python train.py --hidden_size=576 --qk_norm=false --init_std_qkv=0.0143 --init_std_o=0.00262 --init_std_up=0.0143 --learning_rate=0.000797 --warmup_steps=482 --max_steps=13743
MLP neurons of a small language model. Each row is named by its layer, matrix (up: input weights) and neuron, and shows model dimensions 96-223. Each number is 200 + 20 x the weight over its row's rms, rounded and kept within 0 to 999.
After each neuron's rows, "fires on" lists the tokens most often at its 100 highest values on Wikipedia text that the model never trained on.

L11.up749,210,211,218,194,213,215,161,185,199,200,176,189,207,207,173,226,176,201,190,236,182,181,172,217,193,205,190,194,186,195,201,220,179,149,227,204,247,217,211,192,185,164,211,217,225,204,183,196,182,165,199,178,243,217,154,212,191,176,222,200,211,216,161,144,171,213,196,211,206,194,195,178,194,187,227,185,199,178,191,172,209,212,193,167,217,205,185,230,210,209,205,215,216,186,205,205,202,195,195,194,238,201,208,173,165,202,185,224,221,208,235,211,216,195,169,227,176,213,221,190,216,203,267,196,192,210,194,196
fires on: " of", ","

L2.up1021,196,188,219,211,180,230,213,147,188,204,203,196,165,220,193,210,168,252,193,187,191,199,156,221,203,254,211,209,224,219,206,223,217,223,208,211,199,199,224,189,178,198,173,194,167,194,218,230,186,182,194,197,194,197,202,171,187,179,219,217,215,209,173,219,188,198,181,212,197,204,227,180,207,218,222,201,199,199,200,207,202,183,192,214,213,243,195,196,236,197,206,205,203,226,168,194,236,184,196,226,205,190,179,200,213,191,181,183,218,228,212,201,188,193,197,215,164,199,208,209,196,220,174,206,225,196,204,198
fires on: "s", "le", " parts", " Notes", "ar", "ds"

L9.up397,231,225,187,227,220,206,175,195,199,212,187,190,184,235,205,224,168,185,187,186,217,184,185,210,150,176,178,194,211,243,196,189,174,200,198,222,256,170,189,172,169,177,214,229,219,195,183,200,181,167,181,195,234,183,167,178,184,187,192,213,198,191,165,186,191,220,205,170,213,204,205,194,189,161,178,172,189,163,193,181,204,217,237,225,214,205,210,199,171,218,204,204,196,190,231,190,209,193,166,208,214,210,204,174,215,203,186,212,193,186,181,214,233,215,197,234,178,176,211,208,181,193,179,214,228,231,171,172
fires on: ","

L9.up1691,196,223,209,197,191,200,193,230,219,200,189,143,178,211,202,179,207,206,215,199,216,202,202,202,158,202,214,169,219,155,218,177,210,190,176,213,207,216,195,215,197,158,198,171,182,201,252,175,192,187,237,226,178,192,225,187,191,206,213,218,253,209,176,198,219,220,185,190,226,222,199,200,183,198,198,175,180,199,205,206,221,191,207,186,169,218,195,211,191,220,190,219,224,223,205,206,202,165,205,203,168,198,188,207,169,163,208,221,218,219,228,186,195,208,232,201,214,203,192,168,197,236,184,207,219,197,202,185
fires on: "'", "-"

L9.up79,216,197,203,150,220,250,187,203,202,217,187,234,193,174,185,173,199,177,223,215,208,219,177,193,197,221,181,223,216,209,194,207,204,213,210,165,250,193,168,156,192,148,181,187,200,194,184,224,182,203,192,196,186,213,205,193,220,197,182,234,203,207,173,181,181,173,197,155,191,178,183,219,214,182,232,186,181,194,218,206,163,170,171,242,206,212,186,195,201,192,219,198,208,226,211,196,210,179,212,196,215,194,213,217,170,189,214,219,226,226,235,199,201,165,221,227,189,168,210,215,209,219,188,196,189,193,185,174
fires on: ".", "N", ":", "|"

L2.up1188,179,236,197,202,220,225,187,194,208,241,215,200,164,177,227,184,206,210,186,195,193,188,233,229,170,232,244,211,225,199,215,203,208,184,206,223,275,175,210,188,239,195,250,210,213,215,222,235,190,184,194,193,165,185,162,213,210,228,166,217,184,215,177,193,205,189,188,188,216,179,201,192,203,235,209,202,225,169,211,193,176,173,180,187,190,204,199,173,186,188,210,233,173,195,211,226,234,178,205,200,210,222,210,171,218,195,191,186,203,211,210,197,196,195,172,173,194,221,197,185,202,216,192,216,229,141,196,192
fires on: " death", "am", " died", " after", "our", "al"

L2.up374,203,194,199,206,204,229,198,202,184,191,205,155,223,183,186,144,189,196,169,210,197,176,244,182,246,178,229,213,210,192,193,217,199,201,228,208,194,203,194,189,212,189,233,245,195,183,185,195,206,225,217,195,178,201,212,204,218,217,204,232,193,231,180,181,181,182,199,221,211,181,211,188,198,219,210,196,200,221,173,185,220,218,239,203,215,213,198,180,201,188,209,207,179,170,176,239,207,189,206,202,236,188,176,183,184,191,212,192,186,192,227,180,176,205,197,213,192,206,203,197,178,184,214,236,239,173,216,187
fires on: "s", " line", "ú", "m", " playing", " of"

L2.up284,216,200,182,195,217,220,212,165,236,198,206,228,196,213,189,175,170,171,191,214,188,194,193,166,213,196,240,188,199,183,222,224,182,248,212,190,208,163,160,210,210,167,182,202,209,163,191,222,180,192,197,182,212,225,197,201,222,216,202,216,222,222,221,196,159,171,219,215,207,190,209,165,211,189,209,203,222,192,194,218,204,207,177,215,198,190,203,227,230,198,206,196,190,201,215,220,171,200,230,225,190,221,212,212,204,224,254,216,212,209,222,208,212,173,214,177,200,206,182,213,194,187,177,214,179,180,213,207
fires on: ":", " US", " .", " Act", " San", "."

L2.up818,190,215,210,211,177,212,211,220,199,215,228,214,214,215,212,224,176,206,149,222,186,205,194,216,175,218,191,241,194,198,247,219,217,188,218,201,205,207,226,157,152,137,215,150,203,213,190,208,228,206,178,186,196,236,173,205,189,218,169,167,208,214,190,193,183,178,215,211,175,171,193,200,204,192,189,233,203,221,220,204,171,153,193,205,205,232,184,173,249,176,222,176,190,219,208,214,220,188,173,199,216,184,195,198,184,215,159,196,200,202,187,195,211,213,157,226,210,172,199,211,201,211,189,237,188,196,235,188
fires on: " |", ".", " Ben", "|", "per"

L2.up1102,188,158,200,190,191,223,234,200,189,203,233,174,204,187,201,234,133,203,171,221,185,206,176,195,187,167,219,202,188,159,203,237,215,191,218,212,197,223,200,183,162,191,179,162,199,219,179,192,203,160,200,210,206,187,190,169,186,179,196,203,201,188,193,184,192,188,175,200,163,184,224,221,196,206,202,192,204,214,235,184,193,196,199,210,210,200,232,198,217,206,227,198,203,198,196,203,231,192,172,206,196,191,219,223,224,188,172,180,209,203,177,191,215,144,212,174,190,202,156,206,182,216,192,153,215,243,226,203
fires on: " |", " US", "."

L11.up175,210,233,220,200,186,229,169,198,212,197,217,202,196,203,226,193,195,206,164,231,187,215,185,207,193,209,158,207,189,189,212,186,203,177,197,216,221,225,183,171,192,172,198,184,196,144,183,200,218,195,191,230,199,162,224,208,156,247,199,233,235,186,223,199,200,203,207,174,178,155,198,173,227,207,191,171,220,234,205,151,238,202,221,197,200,189,231,215,187,177,199,191,208,198,205,246,181,188,197,208,238,179,207,182,199,168,193,214,217,205,201,173,197,241,180,212,169,205,189,201,203,188,245,189,194,207,177,201
fires on: "-", "if", "yn", "Y"

L11.up587,203,210,222,194,213,241,202,198,184,177,198,183,168,236,168,178,212,184,229,216,207,204,209,188,215,200,193,236,197,181,205,197,209,187,213,210,192,196,215,216,196,174,240,203,201,194,186,200,213,196,199,193,218,184,198,193,211,192,166,189,213,180,253,210,165,178,190,218,256,227,203,187,211,224,214,170,239,187,187,203,178,199,160,236,213,180,187,198,180,200,197,217,218,184,231,192,221,176,208,224,190,217,190,168,161,170,214,231,222,198,193,216,168,189,229,200,221,196,223,225,207,209,198,199,179,239,203,174
fires on: ".", "ia", " Russian", " US", "v", "u"

L11.up22,252,187,208,188,181,247,195,204,222,211,178,173,172,220,194,197,182,200,190,207,221,211,207,220,214,213,188,184,189,215,183,207,194,208,197,210,207,212,204,171,190,182,208,176,219,193,196,205,161,204,157,233,177,161,222,222,201,226,197,216,218,201,225,214,214,198,204,161,194,218,234,203,192,181,222,197,199,182,169,215,227,242,194,202,194,200,221,179,237,232,218,200,190,167,185,206,209,161,170,197,215,227,188,181,186,167,195,212,200,214,213,175,203,210,227,248,178,228,186,209,199,234,175,223,182,187,186,188
fires on: " de", "-", ".", "'", " van"

L2.up1046,187,179,223,211,213,245,161,185,193,177,189,180,203,194,222,160,171,172,193,222,190,203,217,196,182,209,146,211,201,216,221,206,218,181,224,197,222,198,216,179,201,212,215,188,219,197,201,237,225,199,210,192,183,207,213,217,207,208,182,234,199,217,174,173,198,208,217,182,211,215,187,192,190,212,205,212,191,186,222,230,203,145,185,210,217,216,197,205,237,197,208,173,187,172,238,170,227,186,184,203,231,215,198,185,174,200,177,203,194,195,209,156,193,221,177,225,234,186,220,194,201,205,203,200,235,156,206,194
fires on: "d", "s", "is", "an", "on", "."

L2.up1056,207,183,209,229,215,211,163,155,232,212,193,212,170,179,226,246,205,232,190,229,173,220,209,203,219,223,197,203,170,191,195,243,200,173,190,232,247,217,183,213,201,218,175,203,204,207,190,201,199,180,213,175,224,194,187,207,204,209,183,199,201,215,239,186,204,178,198,207,213,184,188,219,224,175,210,181,175,196,193,144,221,211,215,210,226,216,242,217,220,235,234,199,176,204,201,158,236,184,159,226,197,189,173,150,203,177,162,184,210,218,193,183,230,220,188,170,206,187,169,185,209,205,171,156,198,190,242,207
fires on: ".", ":", "s", "p", "za", " Arts"

L11.up1428,196,212,214,182,201,211,197,167,232,194,230,207,176,179,201,180,166,197,174,221,214,231,193,188,238,208,197,208,217,173,215,210,240,195,196,195,170,197,163,215,207,155,237,227,206,168,185,226,176,166,203,202,227,215,200,195,189,186,181,182,211,189,250,201,204,209,187,197,224,188,243,193,215,172,191,197,222,191,194,171,151,186,226,194,222,217,207,183,198,175,183,207,211,207,185,218,197,195,200,225,222,172,217,189,187,190,188,185,235,173,203,204,193,227,194,204,189,188,189,176,159,224,215,213,209,192,217,222
fires on: "-", " if", " decision"

L11.up361,211,199,230,217,140,205,202,192,198,202,222,164,182,225,185,189,204,193,185,226,209,184,189,210,190,201,198,226,214,183,206,205,210,203,195,216,163,209,209,206,169,205,180,196,190,194,220,231,205,168,199,207,177,187,195,147,203,207,167,189,177,228,222,188,206,206,173,221,220,227,221,201,210,208,217,214,212,238,205,153,220,167,175,166,228,194,249,186,195,197,209,179,212,211,180,215,200,196,171,241,191,207,195,199,227,158,200,209,191,173,167,162,195,215,231,213,180,204,192,227,173,231,186,166,166,206,205,215
fires on: " and", " |", " was", " is"

L2.up249,192,206,203,167,210,183,203,206,209,190,215,214,189,194,185,204,218,191,196,173,213,219,169,203,213,190,204,198,242,244,179,215,224,213,166,183,223,189,233,190,190,189,219,172,211,202,196,190,219,192,225,184,207,186,196,196,186,203,203,238,191,172,202,181,174,201,179,161,230,189,201,190,191,218,195,231,208,195,235,223,204,209,188,214,179,189,214,220,189,196,179,226,198,222,197,202,234,206,172,189,162,207,208,208,226,193,198,241,163,180,187,190,233,211,200,175,168,192,203,227,190,216,220,188,218,199,169,195
fires on: "y", "k", "te", "dy", "'"

L2.up1180,214,180,225,188,175,212,160,192,162,201,194,203,195,204,238,176,198,224,203,190,187,179,241,214,229,199,180,226,183,178,186,197,200,156,213,194,208,236,237,187,191,224,196,160,209,153,229,183,171,226,202,211,224,213,208,251,191,216,177,221,190,196,208,180,222,203,196,190,182,206,197,189,181,212,195,208,201,213,215,192,223,174,178,218,219,226,252,224,240,209,208,213,206,199,179,184,183,173,213,204,193,173,206,206,198,233,217,191,187,203,212,172,187,201,168,194,192,193,215,182,194,211,188,217,185,217,169,243
fires on: "s", " hold", "is", "tt", " Length", "es"

L2.up1555,218,181,214,217,191,188,177,188,195,192,202,198,201,166,236,211,172,187,199,179,190,171,180,177,215,189,227,193,191,162,236,207,186,190,210,213,200,235,181,213,213,201,184,186,175,165,194,180,186,208,176,218,199,205,231,172,176,197,208,220,180,215,212,202,202,191,226,174,189,185,210,163,214,198,148,212,210,191,174,203,208,219,191,197,221,219,228,191,207,165,207,216,214,231,207,184,205,213,187,222,203,171,228,224,204,227,191,200,192,191,175,190,209,220,215,200,149,196,165,170,222,204,224,195,179,204,153,234
fires on: "ist", " record", "ust", "s", "itt", "tt"

L2.up297,185,185,205,147,210,183,197,173,172,236,217,234,194,180,203,189,219,184,205,193,224,226,198,228,195,213,180,181,230,156,164,212,259,214,152,201,206,196,193,177,169,188,181,211,198,210,200,210,196,181,226,218,151,159,177,207,199,218,195,223,201,200,173,186,204,196,191,210,184,187,219,197,232,229,212,189,168,196,223,216,179,197,197,193,193,187,191,217,186,178,229,232,212,216,230,202,234,200,220,239,191,186,216,219,220,190,193,192,179,192,214,203,199,192,194,159,184,224,189,220,179,238,144,211,211,230,197,144
fires on: "s", "h", "k", "y", "A"

L9.up1152,196,196,215,213,218,205,167,176,173,206,223,210,176,174,246,184,204,213,214,228,179,168,178,222,199,220,200,179,212,205,208,197,173,195,224,192,172,206,213,204,174,173,233,205,176,191,173,178,206,196,210,225,192,204,221,178,185,208,186,222,217,222,172,195,201,214,204,164,218,179,192,210,246,187,191,220,186,196,156,164,196,189,211,175,213,209,194,197,194,165,223,190,203,163,235,195,227,175,215,229,181,201,152,228,211,214,219,205,207,188,180,220,190,216,184,188,192,165,210,210,194,207,213,223,208,189,176,168
fires on: " |", "00", "|", " 4"